MLP neurons of a small language model. Each row is named by its layer, matrix (up: input weights) and neuron, and shows model dimensions 32-159. Each number is 128 + 24 x the weight over its row's rms, rounded and kept within 0 to 255. Numbers have three digits each.
After each neuron's rows, "fires on" lists the tokens most often at its 100 highest values on Wikipedia text that the model never trained on.

L5.up1438:154130107120137102137136097125159125142116098115156124114128098114117128104118125145149143131116118095142121162101177096131102140123141117147106139107066156123088095126071125145098098074123100128139107168125141132143114087111104114119088100144112115166147111162138194118134149123076168138142104141144084139111101153162127122100127120117098118136137089141107156126148139123192095125108
fires on: " d", "ten", "am", "ed", "ur", " of"

L5.up454:154157143124121123111117125088123142147090125086137119114080114146154113146141150113108132098117153161141123145122121142144168148107138132134120104124118126179138111118106117130158159132142104110124132118075140135170118151157163111148150148124121124123106091090115155132103132169135085089102134140117102110147126115114145118149126121064137103132096119138103142156133136153145151120098
fires on: "it", " Mich", "or", " Mor", " be", " j"

L5.up149:115101133147148112120143142157153121106076142112116112078122146167126139153077130152124091142170127131143148087131130108150118146146141088152115146117086119130122078155144099117144115113177106126147190123130176153106119134107198124127128111141136121123090156091128148127136136137154100118164131167101073135093110142119130137137130105107163119144115127114113121140124130098156112149148
fires on: " by", " c", " C", "er", "or"

L5.up216:172163169103125141155162098106148156135138115114171110107174122105116105101088150149112106105147111148131135108140133144092173143117138126142127111106166117142094120127088111138143090155112131157117190111142106103110118107090132135179136150159094108138086125084132143113122144147174116137156082090139109148133120122140115163146112135147134130110166128123152132155145110103096125126146
fires on: " I", "I", " G", " she", " F"

L5.up1247:116071126149144137123160136131117121103137110123088122115080108153115079167145105103133111124129098139132114136144127116122110128158143156171135082169115155173145119135118111122128165120133101165161129167166140126137135111161180156172118121112126138112131074127124148154094095126126123111125173103106108222093131135141087124123108128138108141148109113143128122120107152147097150111150
fires on: " by", " re", "-", "o", " ro", " b"

L5.up140:146129128144066140141115107093137126130103154122117114139138160112107121174144133164086096150119114104129137185099153113145154088123128107146136112141157162127149078120097146129117111159132105147158095143158195123113154087107102112127148133097112111143146112170075140115169167156137107150131097109118172169144089111135070144089133144143127148171110162151140107150122101109118099109171
fires on: ",", " c", " le", " 4", " e"

L5.up173:121157127107160169122094134138128088102124150140137123101120175128161082109104175189130099104105118110134107133100137118124140105070188155131171116139128090121095141162150089102127141119128136111109143133128078169110152142122102113137142129170138121119135147103152122139151127127125129138147149143135119120082128137109118132124140146098094137144104111116109133159133085100191119130134
fires on: " e", "ic", "ourn", "c"

L5.up1207:146189149118135150138160155165123101144124138156144119135149100146122128172138124106121117103111169124121136116141138145120122140125113112132079093113121172123093128151163140153125100099117169145115118142081148150120091113134145160175136114122137161109118126154104130163155113096108121116135165105127174117142141137133088122127141114111126141126152129103137140138132128105098138144066
fires on: ".", "te", "ac", "iam", "g"

L5.up1481:122124179156114106139066136077144158171173107121155115085128155165103120130141123162160151117164096117121116139138092135125076108100144125134119145079131127119084130194190120154126133118155104102103106096115126103161135136125142105114071133165180116168152134129122133132108142137138102154146153127118167168178143116109107145144120117098149119154072096153159102145112155194121131138147
fires on: "e", "j", " ed", "ib", "ig", "t"

L5.up228:166163133124118072083138139145080078081136145133108136143106104110116130158097168120174127148110104112125112138114129133117153120133087092091142055113119120183121134134127095137095139165134139139089105102090127110137135173159113163137168098117112089108147099110124146113175112131112140153126117109141107112142124148134165137114126121118131127144133155044155144199117109140085137114108
fires on: "est", "ording", "f", "A"

L5.up119:138139135118158133131091121111116159131133107093161118156125127130142153140108147122086110111120105127089140143076108116147088131122164128081152138125150109124105088156199105121129121141086158115140117098129087125128123093128150117121141140142144135117141122131115168067110106113124121133118141153126132108084122152136130152134173156121096114137107148100133106120147117106163113121099
fires on: "r", " inv", " e", "os", " r", " pr"

L5.up1080:104117106108164157168137162122089128129177130125128106100110173131128111137136155147092162107089099130102144117070135124120146135151109111130162128094094098180142125125161112139146097076160106154085122115140144155110137114087117138131092096158101133147116120081131131138144101072106129140123118131076124148143150153149139113146128169138118097148125120147121116139106092064118115142124
fires on: "z", "K", "A", "C", "198", "F"

L5.up411:142135151139130104149113084112125122119179139117136141086153137175150144149094151114107129118133141131136140130142114138140103145101133159116123139111107128159064106175108128133111147136118147172164125119136110151100133092149140146119109151110139128111110156113099125101147111163126087121181120099094108146158127124079130129113093118162132138083123090138141126115080135152093055139121
fires on: " medal", "'s", "–", "-", "L"

L5.up1159:159101109078113185110154153169125102135154070170167166137117134122144108147105162138130122140099141083184111089123125132129125144136119159135149118127129115135154108130146158134166140131119160171114137078095149106097162102097088094118119137128123124131113139090110120136148087149126147139103110127142137097125168172136169146136122110130132135143097151103146152121136112106141159153124
fires on: "he", "18", "ass", "c", "che", "e"

L5.up218:155121125140102117159138153108104102105130086062125107124117149055127088133168126100137152137095131141133112142115094109138121116107143114136141124149133109150140082157144097171108159092118186114074146121180143141130149122157114110151117124098109130121120103121133117140192130117145165136139139104136152116094139156126145084126110189130172140150134068095091161148080131143169122143111
fires on: " York", "on", "o", " Cal", " r", "it"

L5.up1163:122134149107115142125149150138139095151121078104145114152126114161155086118131163162121082143100101086189111112147122125136114126102171157161158135085073101116137155073163084148109127103128151121116115105170163122110086092150114120150098112153139136133150159134158105115126133089081099148086107137094123122154131114144135144108114111126118155142095148130131117131125133127118114129094
fires on: "S", "is", "19", " child", "os", "us"